Weights of a small GPT-style language model, trained from scratch on English Wikipedia.
Architecture: RMSNorm before each block, learned positions, biases, untied embeddings.
MLP neurons of a small language model. Each row is named by its layer, matrix (up: input weights) and neuron, and shows model dimensions 128-255. Each number is 128 + 32 x the weight over its row's rms, rounded and kept within 0 to 255.
Before each neuron's rows, "fires on" lists the tokens most often at its 100 highest values on Wikipedia text that the model never trained on.

fires on: " (", ",", " ", "9", "5", "."
L8.up668 [102 150 147 125 123  72 111 136  92 109 130 104 117 158 201 167 158 100 141 125 165 135 164 145 103  70  93 127 132 160 158 155 109  90 141  47 161 152 108 136 134 140 111 135 152 110 162 104 139  83 139 160 120  88 121 126 160 162 108 143 154 137  95 124  91 125 124 106  95 112 146  77 146 135 110 203 165 165 153 174  82 144 116  97  94 148  80 144 172 152 153 143 137 114 105 111 142 110 155  90 142 145  86  88 113 151  94  68 120  95 132 128 139 143 102 139 128  92 139  82 169 107 122 121 146 127 113 123]

fires on: ")", "s", " season", "9", ","
L6.up382 [ 84 140 116  97 117  96 120 170 128  98 112 189 145 161 125 198 138 165 117  84  92 146 130  99 108 101 110 151 156 137 153 160  92  88 143  81 131 139 188 131 187 115 114 127 108  75 108 107 173 101 142 143 128 107 131  89 153 102 160 124 131 123 126  93 101 145  51  72  93 156 135  82 201 126 135 158 168 140 173 152  36  98 111 160 112 182  92 147 160 144 165 117 165 140  91 150  52 102 108  84  67 120 130 109 132  96 122  78 156 115 142 124 209  87 146 153 164 199 136 169 160 147 128 107 106 131 134 143]

fires on: "-", "ist", "at"
L7.up1468 [101 131  88 110 156 161  91 110 120 117 186  76 153 171 164  77 152 135 149  88 140 194 173 152 111 136 139 130 123 162 135 150 105 162 123 188 115 137  98  93 129 115 114 148  97 131 140  45 117 113 134 159 180 177 147 110 152 198 128 181 172  77 107 116 145 137  83 168 141 149  87 151 161  93 147 117 143  93  97 132  87  75  99 135 185 137 165 156 170 112 152 141 122 110 153 133 144  83 135 129 151 161  86 161 147 128 165 109 200 132 111 140 109  64  97 109 146 160 106 154 111 130 139 127 132 159 174 119]

fires on: " in", "ic", " of", "s", ":", "en"
L8.up1027 [166 148 160 132 130 108 144 149 139 120 115 101 140 166 181 147 131 104 116 123 105  84 109 114 149 114  75 107 165 128 140 166 112 140 108 131 123 131 131  44 119 140 113 174 143 108 147 154 150 131 131 119 175  97 155 148 133 104 147  48 117 185 126 158  89 109 194 110  95 124  94 172  68 133 106 147 153 128  96 145 135 142 163  93 123 118  78 142 128 189 157 155 161 187 140  65 183 114 126 150 160 118  77 134 187 169 120  84 124 184 161 137 113 126 124 124 130 171 104 111 109 120 120  58 159 140 144 147]

fires on: " ", " in", " |\n", " |"
L7.up770 [155 145  96 135 116 172  72 127 139 131 163 154 109 167 203  79 105 101  87 148 185 111 134 122 180 163 133 126 177 140 180 113 121  55 135 189 140 152 103 123 121  78 139 135 123 128 137 141 123  98 164 109 122  57 179 107 118 135 136 112 144 147  43  48  98 146  98 104 182 126 130  83 119 153 138 148 100 135  97 122 150 124 100  99 103 123 123 144 133 164 175 114 152 146 107 128 221 128 212  84 117 145 104 121 145 135 115 148 150 149 110 144 128 109 106 160 138 137 141 142 111 140 154 127 167 111 146 131]

fires on: ",", "'s", " |", " and"
L8.up1272 [138 120  46 108 124 158 137 111 124 173 176 227 128 163  95 124 156 131 109 108  45  78 119 126 110 130 166 128 113 143 138 118 159 136  90 156 126 141 125 151 117 123 133 149 137 113 158  66 137 113 117 161 109 170 181 187 171 135  89 104 210 103 132 108 102 129 139 207 158 117 101  97 139 140  93 154 155  91 135 135 122  78 148 163 134 147 115 133  98  85 162 148 154  76 115 133 100 104  98 136 110 162 130 221 152 121 130 113 130 135 110 145 169 105 123 156 125 123 106 188  90  70 140 101  97 149 127  95]

fires on: " by", " in", " of", " for", ":", " with"
L5.up44 [150  99 113 125  91 215 134  85 147 113 157 136 111 154 119 107 113 125 112 143 136 101 139  50 161 110 121 107 116 157 153  95 137 140 195  99 140 156 180 126  69 131 118 168 115 131 129 133 146 112 138 114 143 165 138  77  79 140 192 127 136 115 103  89 119 144 193  96  47  73 105  72 133 124  63 148 138 107  64  84 151  93 117 119  88 129  77 173 152 187 122 124 143 142 151  88 189 112 155 119 135 131 117 135 146 157 150 130 143 167 172 143 163  60 111 151 137 104 166 118 126 129 164 114  97 118 142 109]

fires on: " ", " of", " |", " (", " C"
L7.up711 [115 182 153 115 119 131 163 126  84 217 128 172 116 154 124 142  58 117 138 157 127 110 102 101 137 175 108 123 169 141  90  97  81 152 173 172 142 117  61  61  64 131 132 147 160 133 158 105 171 152 128  93 110  73 130 174 106 150 116 104 171 112  95  89 126 182 166 199 170 100  93  95  98 129 119 121  94 129 107  98 138 176 138  55 127  77 143 133 135 139 133 121 169  50 148 104 196 120  87 181 118  94  97 138 123 165  92 189 138 141 147 177 149 114 131 157 120 134  82 196 149  93  90  73 140 143 135 142]

fires on: ".", " as", ").", " case", ")", " with"
L5.up1096 [101 101 157 128 119 160 212 178 118 109 144  89 111 149 152 134 105 131 132  99 119  56 131 105 135 156 128 139 144 139 215 143 131 152 108 106 188 111 136 143 125 123 115  73 123 128  71 133 134 164 128 149 112  38 118  94 114 100 183  82 135 143 151  58  97  80 100 102 111 111 138 139 134 144  90 139  91 168 113 132 134 129 131 157  75  64 113 106 133 127 117 147 106 126 100  75 205 139 168  86 169 148 138 122 132 161 125 118 131 169 180 145 187 161  97 161  78 112 109 108  85 132 146 170 109 144 129 141]

fires on: " |", " |\n", " place", " |\n\n"
L7.up945 [156 169 119 152  90 123 117 154  85  87 148 160  99 190 165 170 131 111  71  65 117  94 138 121 120 129 158 140 178 129 169 109 121 100 107 211 167 143 148 173 140 100 152 153 141 142 118 157 122  91 124 125 126 143 180 158 123 134 116 171 182 141 120  67 171 138 129  99 149 154 112 121 156 121 110 128 152 101 148 152  79 192 117 104 112 138 188 180 156 155 130 112 178  80 145 141 130 142 164 161  76 130  88 161 155 145  90 171 136 174 141 145 153  93  83 121 106 189 178 180 104 115 134  90 127 158  98 131]

fires on: "-", "er", "s", "ers", ":"
L8.up1115 [117 194  97 143 164 100  83 126 147 107 129 175 125 144 207 197 166 121 107 107 116 128 133 132 101 145 158  60 148 153 147 178  90 109 146 149 127 118 105  79 185 134 120 125  84 125 147  72 238  80 159 138 144 102 131 173 137 106 110 145 120  82 137 116 126 126 146 119  83 180 129 135 145 116 102 156  85 125 111 138 101 163 132  46 153 165 107 145 123 117 198 133 153 117 143  99 180 130 162 144  69 153 130 117 132 135 100 120 129 189 234 146 109 111  65 158 134 172 114 154 124 134 123 154 189 149  54 105]

fires on: ":", " |", " of"
L6.up655 [169 156 119 180 103 161 182  74 116 212 150 132 157 172 141 119 135 118  98 120 125 160 133 104 116  90 110 152 130 127 173 111 122 167 115 105 132 143 128 160  79 129 147 166 133 112 140 142 135  47 117 134 152 169 152 176 109 137 205 173 157 120 128 154  80 127 134 128  84  91 134  86  98 118 104 104 150 107  82  98 110  94  99  91  84 145 142 143 171 199 120 115 168 168 115 119 167 106 164 142 128 179 108 156 168 110 102 154 148 119 137 182 174 130  74 134  80 135 163 144 150 139 157 146  84 107 109 109]

fires on: " |", " (", "|", "qu", "S", "er"
L8.up76 [146 112 164 120 140 167 193 103 124 146  59 183 159 162 161 144 118 106 113 161  94  95 108 135 135 128 212 193 177  72 106 123 107 136 114 159 184 102 124 135 125 118 122  97 128  96 112 146 124 129 104  94  90 107 133 120 115 110 135 118 209 109 173 108 166 121 165 122 129 102  98 118 137 101 131  63  69 136 180 104 119 128  96  96 168 123 107 161 113 160 158   0 114  98 149  59 148  95 177 154 140  77 153 115 139  69  69 155 193 114 106 146 153 126 130 162 110 111 135 157 112 119 121 153 184 126 178 154]

fires on: ".", "'s", " between"
L5.up206 [137 133 106 126 115 116 173 178 116 116 168 174 129 151 157  74 124 118 122 112 140  92 137 121 102 136 124 137 182 124 112 139 159  78 138 142 188 103 108 120  87 118 127  92 113  99  78 147  99 117 135 140 169  82 192  64 112 135 157  96 154 141  95 129 102 130 120  58 101  84 145 179 135 112 146 162 145 167  95 109  91 149 140 133 118 124 110 129 139 159  99 127 105 122 151  99 196 142 106 122 144 120 116 144 116 142 105  96 158 128 187 108 135 111 145 152 116 179  47 135 104 114 120 118 129  92  96 126]

fires on: " and", " who", "'s", "ing", " his", " from"
L8.up1262 [131 172 129 109 168 176 172 186 107 150 169 138 143 137 124 137 115 126 132 101  85 133  97  80 132 105 157 135 128 130 122 135 185  85 165 114 127 140  94 161 108 143 186 148 141  91 109  61 125 150 105 143 152 114 130  99 113 159 131 113 197 137  98 115 127 144 182 146 160 121  81  85 144 139 130 136  75 114 193 112 146 116 195 134 142 123 123  95 143 122  95  98 168  85  55  79  96 145 101 129 144 117 145 116 123 100 108 113 112 159 136 103 158 162 120 145  60  74 104 145 104 110  95  75  83 122  92 163]

fires on: " to", " not", " w", "z", "es", " for"
L6.up648 [132 187 148 147 187 112 144 135 141 134 154 103 152 180 130 121 121 176 112 102 156 116 148 114 177  56 103 102 184 120 107 139 141 149 172 103 145 140 120 153 131 163  75 112 137 182 183 146  90 140 203 129 171  83 187  97  80 147 112 140 126 119 151 167  26 145 128  53  66 147 133 217 118 106 116  75 154 126  79 159 166 192 125 118 169 135 166  85 130 134 114 148 157  50 110 108 111 142 150 119 140 104 123 128 157  85 123 137 122 182 106 135 171 185 117 144  84  60 161 141 113 140 113 151 105 155  99 114]

fires on: " |\n", " ", "\n", ")\n", "-", " D"
L7.up809 [125 108 129 118  98 108 101 113  64 161 161 136 104 143  91  91 129 174 124  83 120 159 180 130  92  88 186  92 144 187 126 131 133 112 128 198 113 167 104 146 100 119 151 168 106 148 109  88 146 103 124 153 149 143 113 163  88 178 131 137 173  98 132 107 100  70 126 118  97  76 112 150 187 132 142 187 169 162 117 142 116  57 144  82 174 152 112 190 116  83 175 145 158 148 161 116 110 107 168 107 104 134 106 151 124 127 105 147 175 135 172 188 155 115 138 116 154 134 142 145  50 138 166 100 104 153 115 132]

fires on: " |", ":", ";", " as", "=", "\n"
L5.up175 [155 154 177 172 104 220 181 163 125 146 148 118  74 160 118 118 129 150 118 134  80 113 124  84 141 120 162 165 140 130 146 140 163 177 123 136 160 147  69 128  94 133 108 150 121 104 114 164 160 109 148 171 105 120 172 175  98 133 187  81 178 124 104 121 136 169 152 116 134 127 108 107 130 157 118 115 100 128 127 176  66 169 109 127  83 159 141 160 179 204 146 151 164 150  64 108 202 122 149 121 116 149 152 111 142 132 109 122 156 179 178 168 141 155  98 168  69 162 161 157 125 128 179 145  75 116  87  94]

fires on: "or", "al", "s", "ov", "er", "ian"
L7.up600 [110 143 105 115 120 116  74 211 150 139 107 203 130 113 212 200 132 157 158  96  91 168 195 116  59 115 138 123 128 121 179 138 140 108 136 128 126 162 132 116 160 119 105 137 106 141 158  76 113 134 145 131 173 197 127 101 103 137 149 163 132 165 131 112  91 127  85  94  99 149 144  64 161 118 148 111 158 114 123 153 142 129 138  98 143 156 138 160 108 159 178  93 113 103  75  94 128 122 160  54  91 137 117 116 142 104 134 122 127 133 129 159  89 127 103 118 165 173 120 182 116 123 118 100 144 169 177 140]

fires on: ",", ".", "5"
L7.up1513 [139 129 155 124 108 133 139 161 130 131 161 153 101 225 211 130  98  88 144 159 142 104 154 125  81 144 141 141 175 112 139 157 129 129  99  89 140  93  96 138 126  93 103  81 154 145 172  90  96 199 111 163 151  63 150 108 130 118 145 133 154 149  86  92 113 107  98  70  92 108 182 151 127 138 144 160  37 158 154 111 120 135 110 127 129 123 103 121 129 105 134 147 149 151 103 114 163 120 141 100 163 138 108 140 198 100 107 126 120  89 101 140 155  91 100 147 116 138  77 133 112  79 142 104  82 133 126 121]

fires on: "|", ".\n\n", " A", "\n\n", "The", "-"
L5.up167 [ 95 129 105  81 103 151  55 194 117 102 193  93 107 190 151 113 191 130 133 117  69 136 155 171 150 115 146  90 127 183 132  84 117 106 102 161 148 140 126 113 140 119  94 156 113 134 107 107 153  91 164 125 128 173 146 150 133 137  81 120 189 103 134 108 156 116 139 227  71 129 124 153 130 129 106  58 135 117 127 137 105 103 119 145 151 156 201 192 142 105 135  85 102 130 114 113 108 113 125  70 114 119 100 149 164 139 112 190 148 183 147 163 112 100  83 157 154 136 141 161 131 101 134 139 162 147 119 131]

fires on: "v", "al", "ab", "er", "in"
L8.up188 [129 105 114 143 137 106 106 143  96 133 171 138 152 121 170 136 158 190 152 111 148 144 151  97 129  94 157 110 141 120 140 162 112 110  62 111 128 154 163 110 116 133 132 136  91 115 157 115 165  95  84 121 102 130 173 122 242 121 154 176  59 156 139 159 125 185  89  76  95 186 214 164 180 104 144 134 147 121 145  74 148 162 168  91 141 166 115 146 122  53 156  68 124 151 115 127 162 111 173  60  94 167 117 106 136 115 106 153 135 119 145 113  70 105 122 172 198 123  99 134  91 129 103  86 185 158 104 102]